Part of a small language model's weights: MLP 448 SwiGLU, vocabulary 2258.
MLP neurons of a small language model. Each row is named by its layer, matrix (gate and up: input weights; down: output weights) and neuron, and shows model dimensions 16-111. Each number is 128 + 32 x the weight over its row's rms, rounded and kept within 0 to 255. A neuron's up and down rows have the sign that makes its largest values positive.
After each neuron's rows, "fires on" lists the tokens most often at its 100 highest values on Wikipedia text that the model never trained on.

L4.gate396 [153  92 130 117 152 170 115 121 147 167 157 116 135 177 104 174 149 192 101 117 196 139 117 131 148 129 115  95 135 158 178 106 174 163 123  95  87 153 156 190 112 104 135 148 133 147 135 144 100  94 118 167 139 129 137 119 134 127 152 144 151  76 112 100 116  93 159 140 112 138 198  67 109 121 123  97 122  66 187 142 206 177 173 175 134 144 132  72 104 108 123 158 102  89 115 109]
L4.up396 [185 115 115 126 176 147 134 121 129 187 111  68 146 134 146  93 137 169 103  83 182 119 161 162 135 136 157 199 115  94 127  64 179 120 167 151 109 147  83 164  85 125 105 128 113 120  98 181 137 109  84 116  80 155 113 111 154 131 142 162 152 167 112 144 159 122 168 169  56 190 140 129 154 117  89 111 139 118 139 123 197 144  91 118 105 102 129  93 190 191  75 114  83 122 123  71]
L4.down396 [117 134 149 150 185 174 108 116 141 145 133 139 130 107  82 186 120 132 135 151 160 122 175 157 116 122 131 148 122  98 125  92 136  56 134  95 103 158 191 179 137 114 111  89 103 192 108 118 126 115 111 124 114 129 183 100 122  97  95  91 171 139 135 161 195 113 158 175 134  71 165  57 132 119 169 135 135 147 159 172 147 140 109 132 169 183  91 159 191 117 120  88  97  66 133 119]
fires on: " over", " about", " than", " bet"

L6.gate410 [137 142 165 165 100  94 133 133 120 166  88 140 182 155 131  75 132 112 117  81  65 108 124  69 136 100 142 153  89  73 145 157 103 130 117 195 174  69 105 162 114 106 177  98 104 128  79 108  99 132 165 101 172 137 138 104  89 188 120 132 125 150 116  72 146 149 126 134 127 142 126 116 142 130 133 151 171 153  61 156 103 101 106 175 129 121 157 132 148  57  83 122  74 118 214 164]
L6.up410 [164 143 155 147 205  98 123 154 170  75 156  67 140  74 161 116 130 145 116 117 141 156 117 141 137 107 117  62 106 134 123 114 112 135 173 137 112 123  91 114 109 127 108 146 226  99 130 120 128  71 131 147  70 122  57  95 131  97 144  93 156 148 107 141 135 126 114 169 130 103 125 118 115 146 101 106  91  72 108 165 142 140 136  93 119  92 123 162  68 146 134 170 108 128 126 119]
L6.down410 [134 128 118 196  74  90  95  98 124  95 133 150 137 105 155 169 108 190 164 143 106 102 177 165 127 126 122 127 192 141 131 147 116 132 185 119 161  88 181 145 148 132  79 143 155 140 133 133 135 117  98 112  69 142 121 128 172 120 116  95 139  92 208 145 119 119 132  79 175 151 160  89 142 104 141  92  39 151 183 138 144 152 158 138 164 111  95  61 120  70 153  71  67 156 144 156]
fires on: "ivid", "g", "er", "ber", "i"

L13.gate118 [ 73 141 129 189  63 154 120 159  98 171  99  58 118 102 147 153 151  91 159 119  98 126 121 156 178  99 221 174 158  95 149 132 123 163 214 112 172 127  99 162 163 124 169 140  88  37 155 104  69 121 146  86 152 172 110 129  70 139  98 127 114  98  96 128 111 113 132 117  93 113 120  67  94 119 117 100 109 120 161 128 160 124 145  87 113  93 122  82 126 156  92 153 159 153 158 127]
L13.up118 [114 161 120 179 140 144 128 134 134 120 103 153  99  86 137 148 147  80 137 165 182  92 102 120  84 125 147 118 165  83 186 108 146 132 123 128 122 193 108 139 135 179  71 153  94 123 108 174  86 115 141  79 189 170 156 116 154 113 104  93 121 134 121 108 169 148 116 194 134  93 124 140  73  97 141  78  90 131 162 130 110 105 160  99  77  70 107 113 121 140 103  71 163  97 135  84]
L13.down118 [185 129  70 106 107 110 165  62 135  95 160 110 112 149 144 134 113 136 142 166 134 186 110 123 131  38 155  84 177 140 138 124 110 101 142 113 155  82  79 152 114  86 148 155 107 157 161 116 138 103  94 120 145 195  96  94 119 140  38  81 159  89  99 139 137  81  81  97 145  95 117 140  84 130 114  77 165 146  76 145 100  94  98 128  91 121 144 114 190 137 149 205 155 148 153 185]
fires on: "if", " ar", " Ar", "it", " \"", " for"

L12.gate267 [127  68 129 123 186 103  93 140 124 151  57 161  94  86 158 134  88 139  85 105 153 133 185 100 107 192 169 110 105  82 165 148 120 155 105 136 139 141 137 174 147 113 140 148 134 126 204  45 131 138  84  98 159 131 117 134 141  74  78 125  70  85 111 124 145 173 137 186 184 145 146 136 182  96  95 151  94 101 139 127 117 155 101  71 133 138 168 151 137 101 135 127 158 135  97  92]
L12.up267 [ 73  98 106 157 129 116 168 191 152 101 109 142 139 134 140 118  82  94 136 162 162  97 162 129 113  83 242 104 125 109 140 162 136 160  78 161 103 138 124 170 103 158 129 115 134  92 165 139  92 134 114 137 175 137 105  98 114 138 114 166 195  99  88 142 138  83 117 169  98 137 143 125 146  62 139 112 170 153 150 142  82 118 183 107 149 108 106 103 111 126  87 113 183 111 130 110]
L12.down267 [ 98 132  94 135 138 132  83 137 126  85 102 131 115  85 124  88  60 125 109 101 154  86 105 134  96 166 165 161 115 109 169 144  84 101 108 126 115  49 130  78 118 128 138 122 121 115 165 108 119 143  99 115 147 149  95 105  86 155 149 181 123 112  86 104 105 127 158 168 196 148 122 123 113  86  96  81 139 122 115 177 148 117 107  98 131 113 176  41 133 160 107  96 123 178 119 135]
fires on: " Ed", "or", "al", " Wal", " Hol"

L16.gate9 [116 178  92 119 177 198 205 142 123 114 122 145 166 164  91 122 148 133 161 145 122 170 110 126 137 106 143 103 151 149 104  68 131 117 106 130 107 108  64  98 137 162 179 161  92 107  97  73  78 174 121 167  78 162 107 100 150 140 160 110 161 181 181 134 132 134 166  92 111  96 106 110 143 140 153 119 109 123 153  98  86 110 154  97 103 175 142  78 132 120 122 110 149  87 142 110]
L16.up9 [146  60 160 130  98 128 127 121  87 120 139 149 104 170 119 100 153 125  69 117 128  89 146 122 109 179 186 182 169 108 118 152  92 160 164 127 114  89 172 146  91 174 161  69  95 139 130 159  96 150  98 160 207  91  97 122  82 129 133 113 158 131  27 173 180 108 117 134 175 128 152 156 149 119  93  83 101 144 185 170 150 102 183 139 110 144 101  61 117 126 152 144 162 160 120 155]
L16.down9 [ 37  84 113 162 127 190 129 114 172  94 166 143 163  98 128 119 122 138 131 130 139 125 117 123 124  96  99 106 193 119 129 123 128 136 151  79 221 148 139 118 115 147 187 130  91 102 148 185 161  81 163 152 104  88 138 165 189 144 166 140 172 157 195 113 115  94 133  97 112  96 107 117 183 134 127 102 151 137 112 154 190  90  96 106 187 131  81 159 172 115 155 126 147 119 172 206]
fires on: "f", " p", " m", " c", " k"

L5.gate73 [132 102 126 114 128  73 146 114 117 106  96 123 173 161 200  97 163 121 132 100 133 111 195  94 174  90  89 169 173 114  87 152 129 102 162  83 103 160 131 134 202 124 122 112 171 177 135 116 114 138 120  63 143 108 108 110 174 136  84 135 125 167  97 176 157 132 175  86  94 123 151 104 101  69 175 161 191 179 184 105  67 154 126  73  95 137 194 148 150 159 150 124 134 152  96  62]
L5.up73 [180 146  82 102 143 156 163 127 109 158  79 138 142 139 114 141 122 145 104 126  87 155 189 110 101 129 142 108 151  37 154 128 149 130 119  98  76 135 125 143 130  98 183 158 126 123 185 133 107 113 113 129 131 133 147  94 165 156  63 100 164 187 143 154 130  77 118  92  78 111 110 120 150  51 139 169 140 135 105 126  89 126 116 145  67 166 153 119 140 148  94 165 119 168  88  81]
L5.down73 [123 123  91  91 123 126 123 126 129 171 124  83  73 166  85 119 177 152 129 167 112 129  91 128  60  96 119  58 158 140 152 157 130 124 152  75 146  92 138 169 108 140 119 165 101 141 134 167 152 181 198 137 110 123  60  66 126 155  85 134 154 127 131 108  88 128 129 159 139 195 132 158 153 161 153 143 147  93 133 151 196 125 121 124 138 121 129  77  68 139 118  68  58 120 102 142]
fires on: "ur", "un", "ad", "ered"

L8.gate57 [160 137 120 140 128  96  63 166 163  58 100 121  95  87 156  93 167  90  55 106 157 146  96 185 147 167 146 134 140 119 169  63 111 149 128 168 138 119 120  73 113 201 100 163 162 138 156 132 163 115 157 127 155 138  84 127 168 105 144 134 109  69  82 102 144 118  86 162 187 135  92 134 114 102 155 105 169 137 120 112 138 139 107 199 146 143  99 100 161 166 169 158 137  57 122 146]
L8.up57 [144 203  83 146 175 146  98 136 147 137 136 118 123  72  83 133 140 137 141  95 108 170 107 137 213 148 204  92 108 179 154 104 151 108 145 145 191 124 106 106 106 123 120 149 160 136 104 112  93 108 105 173 166 215 150 134 107  95 151 153 144 166 134 165 185 110  69 190 154  90 125 130 144 160 123 104 149 121 160  67 110 183 103  85 162 111  70 136 149 149 115 140 105 148 135 135]
L8.down57 [147 167 114 137 118 153 135  90 122 147 110 173 155 135  93  79 130 192 151 152  86 111 163 196 153 117 142 151 107 102  91 121 119 158 118  88 146 190  57 107 140 171 157  89 120 190 115 133  78 139 139 141 108 159 132 133 153 114 113 130  89 159 168 132 142 123 131 181 110 115 129 105 162 130 165 158 135 139 153  88 183  98 100 117 119 152 143 118 138  78 114  50  80 137 152 183]
fires on: "0", "os", "5", "4", "8"

L10.gate424 [186  94 143  91  74 143 157 165 109  91  99  95 183 178 111 177 152 116  85 132 147 174 164 126 151 108 129 132 110 146 192 174 102  44 159 182 128 163 133 141  86  64 102 165 157 148 102 116 146 168 115 142 157 119 135 138 127 171 128 125 119 113  81 152 172 134 172 150  46 129 135  81  66 167 162 116 166 103 142 169 145 112 119 139 157 137 116 136  98 133 110 154 121 145 121 164]
L10.up424 [188  82 165 136 174 116 159 133 181 130 129 106  88 138 115 142  72 124 124 114 127 128 102 129  77 161 158 123 141 176 113 122 150  60 134 169  61 133 175  81 109 142 123  89 104 136 141 175  85  80 117 136 105  98 148 147 168 149 151 101 156 138 175 158 111  87 129 113 103 137  75 124 146 207 126 151 206 142 212 113 141 184 162 165 123 163 150 126 117 154 139  99  73 142 126 127]
L10.down424 [194 125 101 178 141 165 160 152 128  82 141 141 122 117 175 135  68  87  90 174 104 118 102 126  80 203 105  92 150 131 108 137 146 134  89  79  99 131 135 147 135 171 105 118  73  96 131 132 134  69  95 135 178  55 186 114 131 141 170  79  98 152 112 120 153 121 138 198 132 127 141 149 142 115  87 183 196 102 101 141 119 127 143 151 179 192 123 206 141 129 152  47 168 135 142 147]
fires on: " between", " from", " to", " of", " about", " over"

L13.gate231 [106 189 133 106  60 158 137 130 126 111  99 115 107  99 182 125 118 129  66 112 125 159 152 120 113 164 162 133 175 125 156  95 122 141  88 104 102 128 100  93  95 148 189 222 114 120 100 126 116 118  35 118 173 118 137 129 166 102 131 110 140 178 144 134  98 155 129 165 104 143 122 160 155 149 158 169  79 112 124 148 115  94 114 125  60 110  83 155 136 150 154  96 135 110 198 155]
L13.up231 [ 91  97 139 152 128 148 192 162  74 133 189 104 159 126 157 136  58  71  89 167 117 143 161 101 114 135  86 121 123 147 191 111  86 125 133  79 118 158 113 108 116 100 175 171 170  88 131 122 106 115 152 190 152 138 151 160 112 137 115 103 146 128 121 121 133 126  90 166  75  70 124  75 102 165 146 129 124  84  43 104 100 138 132 124 125  98 135 116 107 114 125 139 189 126 104 137]
L13.down231 [126 176 148 111 143 119 142  99  75 154 135 191  83 112 124 126 116  92  42  89 143 121  93 134 106 129 125  96 148 130  79 100 129  99 152 172 103 141 133 166 148 124 161 127  82 168 169 146 139 191 123 141 124  97 117  93 132 136 147 187 125 157 135 105 115 136  73 121 102 131 120 152 111 151 139 151  83 106 135 166 151  64 181 167  84 143 163 218 171 153 118  98 103 113 156 147]
fires on: " of", " on", " in", "ubl", " for", " during"

L5.gate243 [163 185 115 107  79  74 128  72 130 111 164 131  86 118  91 142  96  88 139 115 145  92 152 184 159  94 124 118 162  59 131 113 135 116  97 155 143 115 197 132 132 112 105 152 100 112 133 114 160 130 137  90 161 123  75 115 141 137 134 122 174 121 110 193 182 120 152 170 141  72 188 141 101 117 116 136 129 154 167  99  93 193 150 117 110  90 189 143 102  90 135 117 127 108 149 171]
L5.up243 [174 134 132 126 133 108 178 105 117 129 117 130 138 137 146 115 160 125  40 106 139 127 126  55 165  63 133  92 129 124 188  75 194 125 162 142 123 184 124  80 185  92 137 173 112 104 127  55 169  71 121  84 140 127 130 138 159 106 136 142 170 118 123 218 108 114 149  85 132  64 148 140 126 138 199 162 141 156  96 109 156 181 165 124 119  77 137 167 100 189 111 103 135 114  80  93]
L5.down243 [ 71  76 171  82  90 100 104 113 134 107 144 118 112 202 167 135 155 163 122 102 138  95 106 116  61  96 161  73 150 151  94  89 164 106 169  66 107 127  87 113  64 127 117 155 132 174  60 143 134 114 144 111 129 166 158  95  80 138 115 132 104  89  91 115 126 133 151 132 107 168 148 114 105  62 192 131  95 152 136 110 107 160  99  74  83 150 140  96 191 122 115 151 113 180 111 169]
fires on: "ad", "aw", "uk", "ok", "ur"

L9.gate299 [136 165 181 159 128 124 202 119 206  98 142  84 124 137  79  97 110 194  93 141 127 134 102 126 135  93 165  93 195 104 133 129 134  86 137 104 122 110  92 140 156 100 149 129 171 107 108 137 117  95 110 112  95 145 138 128 142 126 123 142  94 117 160  99 113 163 121 129 140 101 188  96 114 160 170  67 141 175 110 137 148 118 134 111 131 135 158 111 166 214  93 113 165 103  89 105]
L9.up299 [ 85 144  94 132 133 142 169 112 127 140 123 138 104  93 131 118 145 113 142  85 101 156  71 135  73 110 148 140 107 144 146 164 152 108 157  38 100 153 154 171  77 118 108 129 113 117 179  82 117 121 116 143 103 179 137  64 148  85 132 150  86 103 146 138  73  63 150 165 165 117 182 121 137 121 124 130  85 176 148 190  94 141 143 103 148 196  72 120 134 110 131 160 154  81  93 141]
L9.down299 [ 89 129 100 111 136 150 127 132 151 139 115  87 133 126 105 114 144 131 140 114  86  96 120 147 121 103  90 178 132 122 171 149 137 133 160 125  97 127 111 113 137 115 127 173  95 120 161 147 106 102  51 162 105 138 154 160  90 136  87 119  75 120 188 124 188 107 137 118 115 155 158 151  94 105 142 127 206  36 105 146 102 149 129 133 128 168  98 186 144  72  42 156 173 117 173 115]
fires on: "an", "am", "m", "h", "ab"

L8.gate114 [ 37 162 148 146 134 220 154 116 147 148 156 170  87 106 118 170 135 184  63 166 136  92 157 148 113 134 140 124 183 146 139 133 102  66 168 135 140 156 133 156 132 125 104  94 143  87  93 125  89 129  68 167 163 108 178 106 177 171 114 144  72 143 133 101 130 123 113  81 149 143 125 168 160 133 144 161 104  69 132 102 147 166 140  83 135 109 105 116 140 118 185 155 128 108 124 137]
L8.up114 [113  92 159 127 214  97 181 160 104  93 152  83 129 154 117 169 119 112 112 106 141  96  85 103 110 147 152 161 140 175  91  50  94 135  83 148 117 117 148 104 117  90  81 157 155  93 120 145 151 120 115 101 153 121 154 104 159 128 157 149 136 111 121 144 107  73 135 130 150 173 112 133 161 151 102 121  74  94 140 136 179 134 133 136 138  87 113 107 198 116 123 138 145  91  71  89]
L8.down114 [154 146 121 168 125 161 130 136 140 142 164 135 106 198 135 112 118  92 116 170 128  55 157 166 145 104 126 111 113 101  62 221 149 112  97 134 138 164 155 131 142 136 138 136  46 169 145 143 122 122 128  99  67 123 147 167 128 148 150  91 167 108 125 118  96 185 120 121  75 173 162 127 180 119 157 141 157 165 153 142 116 154 207  98  92 102  61 146 125 126 128 160 144 120 120 113]
fires on: "al", "am", "el", "s"

L8.gate349 [ 83 110 111 166 180 207 123 117 141  94 127 104 132  93 213 134 150 168 114  82 108  87  89  88 172 116  85 116 140  76 140 108 123 117 127 150  94 138 131 117  94 149  94  94 157 138 156 134 138 198 132 232 160 147 155 110 168 121  91 137 122 112 129 113 130  97  88 183 147  69 151  25 101 115 131 120  95 149 149 165 156 154 136 126 184 103 132 126 106 119  76 142 154 102 149 108]
L8.up349 [127 152 122 144  87 167  91  27 128 115 129 112 114 130 124 137 117 132  68  97 126 132 175 196 171 122 155 150 139 187  98 169 168 107 135 149  81 162 124  71 136  90 101 147  68 155 116 115 104 153 149 165 121 116 143 101 231 140 131 117 114 165 172 114 129 144 114 148 158 163  93  65 130  93 104 139 147 138 156 135 149  93 166 172 175 155 109 179 132 127 136 165 149 110 127 152]
L8.down349 [131 139 117 133 133 170 141 101 127  90 123 141 200  97 108 102 137 210  51 113 158 154 112 139 104 102 146  85  92 148 155 159 165 177 144 169 135 209 119 140  84 129 115 148 100 114 141 173 139 119 142  44 124  87 188 139 150 153 121 113  99 177 114 153 165  99 112 182 151 160 110 153  91 130 134 170 158 126 104 134  92 132 106 140 172  76 190 119 118 124 188 100  90 185  81 111]
fires on: "te", "air", "stru", "enc", " var", "ard"

L15.gate21 [156 148  95 158 142  95 152 154 157 163 110 184 153 117 114 147 168 100 110 130 151 174  95  88 137 149  57 106 111 118 143 170  99 124 113 113  90 189 183 141 165 141 136 147  94 159 120  91  86 147 136 149 144 127  77 177 132 132  84 114 102 171 111 195 195 131 146 150 146 101 208  94 135 127 155  81 132 138 140 121 155 136 179 126 109 137  92 147 144 130  95  72  99  93 165 128]
L15.up21 [158 140 133  52 204 126 113 103 149 175 159 172 111 150 167 123 111 156 120 125 125 160  95 122 103  81 107 105 156 142 144  93 124  80 129 108  39 126 153 116 194 123 115 155 118 129  90  99 103 158 136 155 169 128 114 101 132 161 100 123 154 166 136 168 167 133 146 130 135  92 190 127 125 131 194 116  95 158 151  90 205 132 143 169 119 119 112 102 135 117 131 157 107 117  84 100]
L15.down21 [126 140 156 151 121 152 129  97 129 158  65 115 113  46 132 120 133  20 124 128 130 181  76 130 119  92 150 182 139 123 109  74  86 124 132  70 153 138 204 171 154  98 118 124 141 127 117 146 154 118 144 118 142 128 123 137 118 129 183 151 138 152 103 107 106  83 128 147 169  80  86 121 101 157 127 130 134  98 179  93  90 158  93 122 104  39  50 138  81 164  87 120 123 132  87  73]
fires on: " of", " for", " in", "ing", "ia", "ures"

L8.gate154 [ 99 126 137  60 201 141  97  60 120 184 127 110 110 140 110  83 178 126 103 115 114 156 110 138 153 141 147 140 156  64 144 133 188  99 136 135 138 141 171  88 164 196  79 159 134 129 131 119  81 106 103 153 153  78 102  63 120  93 105 130 112 146 116 134 150 114 161 122  90 187 126 135 184 135  67 168 124 142 150  78 140  76 113 121  92 163 152 129 123 164 130 162 145 155 118 148]
L8.up154 [ 83 101  99 130 109 158 167 163 130 116 123  57 124 178 124 114  92 129  99  82 144 146 125 171  83 109 148 115 124  93  52 160 116  71 119 126 152 159 169 122 127 117 137 188  80 147 175 133 182 103 111 143 137 153 120  98 171 162 187 117 150 103  93 139 121  66 186 114 173 133 160 153 114 140 176 156  91 126 134 156 103  73 119  99 151 115 100  79  97  36 117 136 108 138 140  96]
L8.down154 [136 132 106 127 112 130  49 121 107 140  99 149 177 129 120 138 188 108 145 138 131  88 130  68 130 138 139 143 130 133 110 114 185  96 110 165 114 138 141 153  92  87 126 101  74 134 123  57 144 111 145 146  91 118 120 128  84 100 151 137 105 102 129 112 154  83 122 120 112 167  98 122 132 171 113 131 106 109 133 109 116 149 139 151  96  37  93 132 118 106 154 118 147 174 105 141]
fires on: "y", "al", "ly", "1", "th", "ry"

L3.gate368 [117 143 143 112 110 122  77 141 142  98 184 121 128 131 160 116 167 127 110 117  87 132 123  94 115 140 105 148 163 137 111 124 190 120 107 132 133 126  81 199 190 136 126 135 112 124 128 130 146  47 155 104 131 137  94 142 102 129  94 132 116 130 161  98 188 145 167  82 108 161 133 173 139 162 171  94  93 187 124 152 234 110 178 129 115 112 116  72 111  69 147 182 119 181  87 109]
L3.up368 [ 87 172 110 100 123 116  70 104 171 161 141 132 132 116 132 204 104 137 138 139  99 149 130 114 136 149 138 160 159 138  98 116 146 119 186 125  92  48  93 150 127 124 106  89 136 134 138 162 120 144 116 125  38 148 154 120  86 120 171 133 145  89 159 119 145 149 130 138  79  93 160 140  74 197 114 140  80  87  74 127 139 119 160 154  95 178 138 142  73  94 137 128 140 178 112  96]
L3.down368 [119 150 123  89 107 110  99 118 123 110 126  96 105  89 124 162 101 140 153 189 101 181 131 108 105 195 111 124 156 176  81  83 145  74 148  92  72 166 115 158 110  50 132 147 139 146 101 171  88 142 130 159 145 115 135  79 131 130 144 149 160 139 199 128 126 106 175 149 156 122 142 182 103 142 137 180  34 117 105 120 181 144 199 124 108 166 125 167 163  91 115 157 100 155  61 142]
fires on: " on", " On", "On"

L8.gate175 [ 67 141 178 146  86  99 100 125 144  98 119  94 178 118  84  89 169 155 120 163  98 146 153 109 134 122 122 117 108 172  53  91 103  28 146 136 121 148  79 101 121 113 184 160 143  97 161 130 118 148 110 168  99 172 136 157 111 142 133  96 188 131 116 136 166 161 116  72 161 126 160 136 169  98 187 168  80 127  97 162 160  69 159  86  68 125 194 128 147 161 139 158 109 149 115 144]
L8.up175 [ 89 125  87 121 140 122 133 215 158 132 173 135  80 120 131 119 154  60 117 161 101 185 149  96 137 167 119  98 183 195 129 117 114 123 108 139  98 128 110 143 187  98 108 155 129 100 105 145 129 155 112 113 140 172 123 127 158 187 103 179 111 158 119 124 139 145 121 109  88 154  74  85  88 182 137 172 127 135 112  98 147 127 183 115  65 151 150  74 123 125 138  94  70 119 137 112]
L8.down175 [144 172 123 152 122  99 165 165  78 119 146  96  92  64  91  99 118  75 126 130 109 118 130 132 145 142 134 100 134 121 111 116 116 141 198 113  87 121 146 131  94  74 179 112  87  86 123 184 107 140  85 151 133 114 170 122  86 121 134 134 157 202 105  68 104  73 159 159  97  64 115 138  87 106 107 148  96 156 103 150 141 132 194  97 125 140 170 180  81 153 141  99  96 144 132 146]
fires on: " me", " On", " de", "uring", "On"

L8.gate182 [116 128 136 114 181 110 140 113 117 147 141 124 132 141  90  95 178 151  84 103 190 115 158  50  79 156 182  62 137 150 164 138 135 112 165 131 124 152 126 158 127 146 158 114 145 115  76 127  85 134  82 163 113 115 194  95 144 151 151 143 118  94 203 210 205 157 103 134 145 106 185 126 147 118  99 106 119 146 137 115 135 115  68 146 117 183 149 181 134 138 123 130 130  99 173 167]
L8.up182 [125  86 179 105 160 118 193 132 108 147 110 109 138 183 120 140 100  43 124 144 165  83 119 121  51 126  96 149 107 148  82  81  78 130 106 142  81 158 173  58 115 103  93 157 155  74 128  96 128 119 146  78 154  90 167 183 175 148 138  98 123 134 122 131 144 133 188 113 155 149 115 124 112  60 152 159 111 104 170 124 152 118 127 110 152 142 154  48  81  88 138 148 168 110 105  86]
L8.down182 [162 144 129 153 175 185 133 123 140 137 139  97 133  95 165 166 116 156 135  96 115 110  70 135 133 106 104 164 146  77  92 113 148 130 118 174 128 125 123 173 148 131 139  71 106  84 140 179 118 144  87 180 160  94 121 116 128 164 110 145 136 126  75  77  91 149 124 128 104 114  68  97 128 155 136 125  67  93 208 126 102  66 163 133  95  50 108 240 118  88 114  82 175 102 159  94]
fires on: " of", " to", "al"

L10.gate45 [ 97 172  96 137  85 112 162 152  90 137 124 107 137 136 118 117 152 185 139 101 151 195 136  67 111 100 191 147 130  71 144 123  67 157 140 139 113 117 100 118 130 128 144 129 138 134  87  68 143 106 169 141 122 124 116 157  62  65 202 107 165 112 170 163  95  68  87 143 175 117 140 147 163 128 124 102 158 151 125  96 163 145 148  80 126 134 100 135 117 164 106  84 149 156 119  64]
L10.up45 [115 139  81 142  85 113 120 162 186 177 101 108 119  72 145  73 117  82 174 124  86 152 126 155 114 128  68 154 175 183 146 133 124  88 180 179 106 191 110 146 166 116 100  96  98  49 128 128 128 136 117  94 133 118 118  84  80  74 147 181 102 110 116  99 107 165 119  79 159 113 137 121 100 140 132 132 154 162 151 165 114  85  81 116  95 140  78 127 102 141 122 134 113 131 190 188]
L10.down45 [155 107  73 122  96  68 147 124 141 133 107  99 126 139 151 164 159 108 131 133 131  77  85 126 135 151 136 147 105  96 106  40 122  89  83 131 160 118 153  98 147 163 138 161  74  89 152 168  84 165  93 118 131 196 109 126 123 146 154 123  76 103 126 139 150  45 140  71 147 110 134  88  77  42 127 194 104 122 113 145  97 112 130 127 151  96 108 154 136 121 118 132 139  91 153 172]
fires on: "ic", "ar", "ol", " Christ", "h", "an"

L16.gate98 [135 174 109 111 142 125 127  79  66  95 108 103 138 140  87  52 114 135 107 153 128 186 138 114  95 131 104 122 193 172 169 136 118 133 159 114 149 108 127  91  85  88 144 185 125  96 197 145  82 118 102 223 143 115 124 137 131  66 134 118  98 126  99 119  43 113 125 130 129 120 130 111 130 111 148 140 138 153  80 173 165 119 107 113 141 140 120 152 135 167 143 112 103 124 141 114]
L16.up98 [203 152  80 115 138 140 140 160 116 107 155 108 149 155 106 139 136 107  68 138  98 137 180  85 148 161 174  85  94  53 110 161 105 174 173 150 178  75 167 113 166 158 143 113 154 172 139 141  86 165 154 182 179 164 102  93 150  81 111 126 129 108 109 119 183 149 125 152 104 132 138 107 139 150 132 135  77 159 142 137 157 120 155 138 142 137 107 145 126 184 170 159 136 133 113 138]
L16.down98 [ 98 105 147 139 110 133 160 170 100 152 182  93 170 167 101 150 162  80 158  51  68 101 102  81 153 105  85  95 121  94 116 177  75 176 160 152 134  76 164 146 102  99 121 119 120 123 109 139  89 123 115 157  92 130 180 108 134 182 130 136 137 160 108 100 103  88 182  99 116 114 131 135  98 148 111 162  60 184 146 124 152 164 149 119 117 162 103 199 170 126  96 146 136 143 170 153]
fires on: " m", "k", "m", " k", " con", " min"

L9.gate225 [144 151 161  81 136  97 138 116 111 129 164  78 155 163  72 101 152 104  99 142 104  74 107 119  93  93 148 134 146 129 188 132  40 150 166 123 151 113 139 101 163 123 105 122 126 167 126 130 115 163 212 132  87 135 103  93 124  82  93 119  96 155 159  77 155 163 137 130 134 170 107 111 192 130  95 111 105 134 145 120 108 100 163 119 128 115  92 111  86 104 110 132 133 121  48 149]
L9.up225 [143 138  94 134 178 147 142 147 111 122 126 177 150 165 188 125 151 120 171 124 156 109 167 105 109 173 136 156 161 108  74 144  70 169  99  92 130 126 103 104 118 148 134 150 160 111 102 154 123  92 173 149 112 148  92 108 159  57 129 165  77 132 145 123 120 139 198 142 144 135 186 104 138 139 151 124 137 175 127 134 137 166 177 120 172 167 161 157  96 124  79 169 122 152 125 106]
L9.down225 [172 101 130 118  91 170 125 132 200 135  95 128 165  95 154  85 143 114 181 103  77 128 126 120 165 133 126 139  69 109  39 120 109 101 120 115 157 128 106 160 165 137  97 157 199 134 145 144 150  91 191 145 145 128 141 174  90 129 133 155 170 116 124 110  81 108  97  84 138 125 203 120 187  64 129 170  72 168 134 146 158 154  98  89 117 129  83  75 110 115 148 173 109  64 129 134]
fires on: " Cent", "ill", " Fl", " cent", " Gl"

L13.gate350 [ 90 121 150 111 153 163 144 114 117 121 110 139 147 137 164 107 157  70 160  67 138  22 128  95  89 127 208 110 133  90 124 118  67 154 135 150 105  93 151 129 115 132 160  96 160 146 165 139 104 116 119 144 118 144  86  78  91 135  97 143 114 126 111 137 158 109 104 162 161 129  80 125 198 165 146 178  72 115 108 155 181 141 133  46  74 134 168 155  89 109 170 118 164 127 121 119]
L13.up350 [106 127  67 202 141 161 104 150 137 139 103 122 153 189 160  98 139 147 125  85 103 155 101 165 155 148 196 151 107 131 181 124 127 152 173 105 141 136 145 160 145  85 107 180 103 109 149 133 127 125 200  99 157 142 143  92 128 123 170 137 146  89 116  77  87 130 142 121 139 139 152 161  71 139  96 125 119 127 112 108 136 154 141  91 165 176 173  60 131 121  82 100 107  99 129 106]
L13.down350 [109 124 107 102 141 122 122 118 118 134 121  92 137 110 116 146 121 126 105  73 144  83 154  69 123 154 136 170 118  98 163 120  82 251  91 121 117 115 152 138 133 119 133 183  68 159 144 103 125 100 127 160 112 150 149 157 130 148 104 143 174 130 172 115 163 202 137 146 143 109  96 107 100 173  63 147  99  69  90 160 140 111 168  52 139 111 155  66 118 102  94 122  42 174 133  96]
fires on: "al", " stud", "ivid", " Val", "or", " val"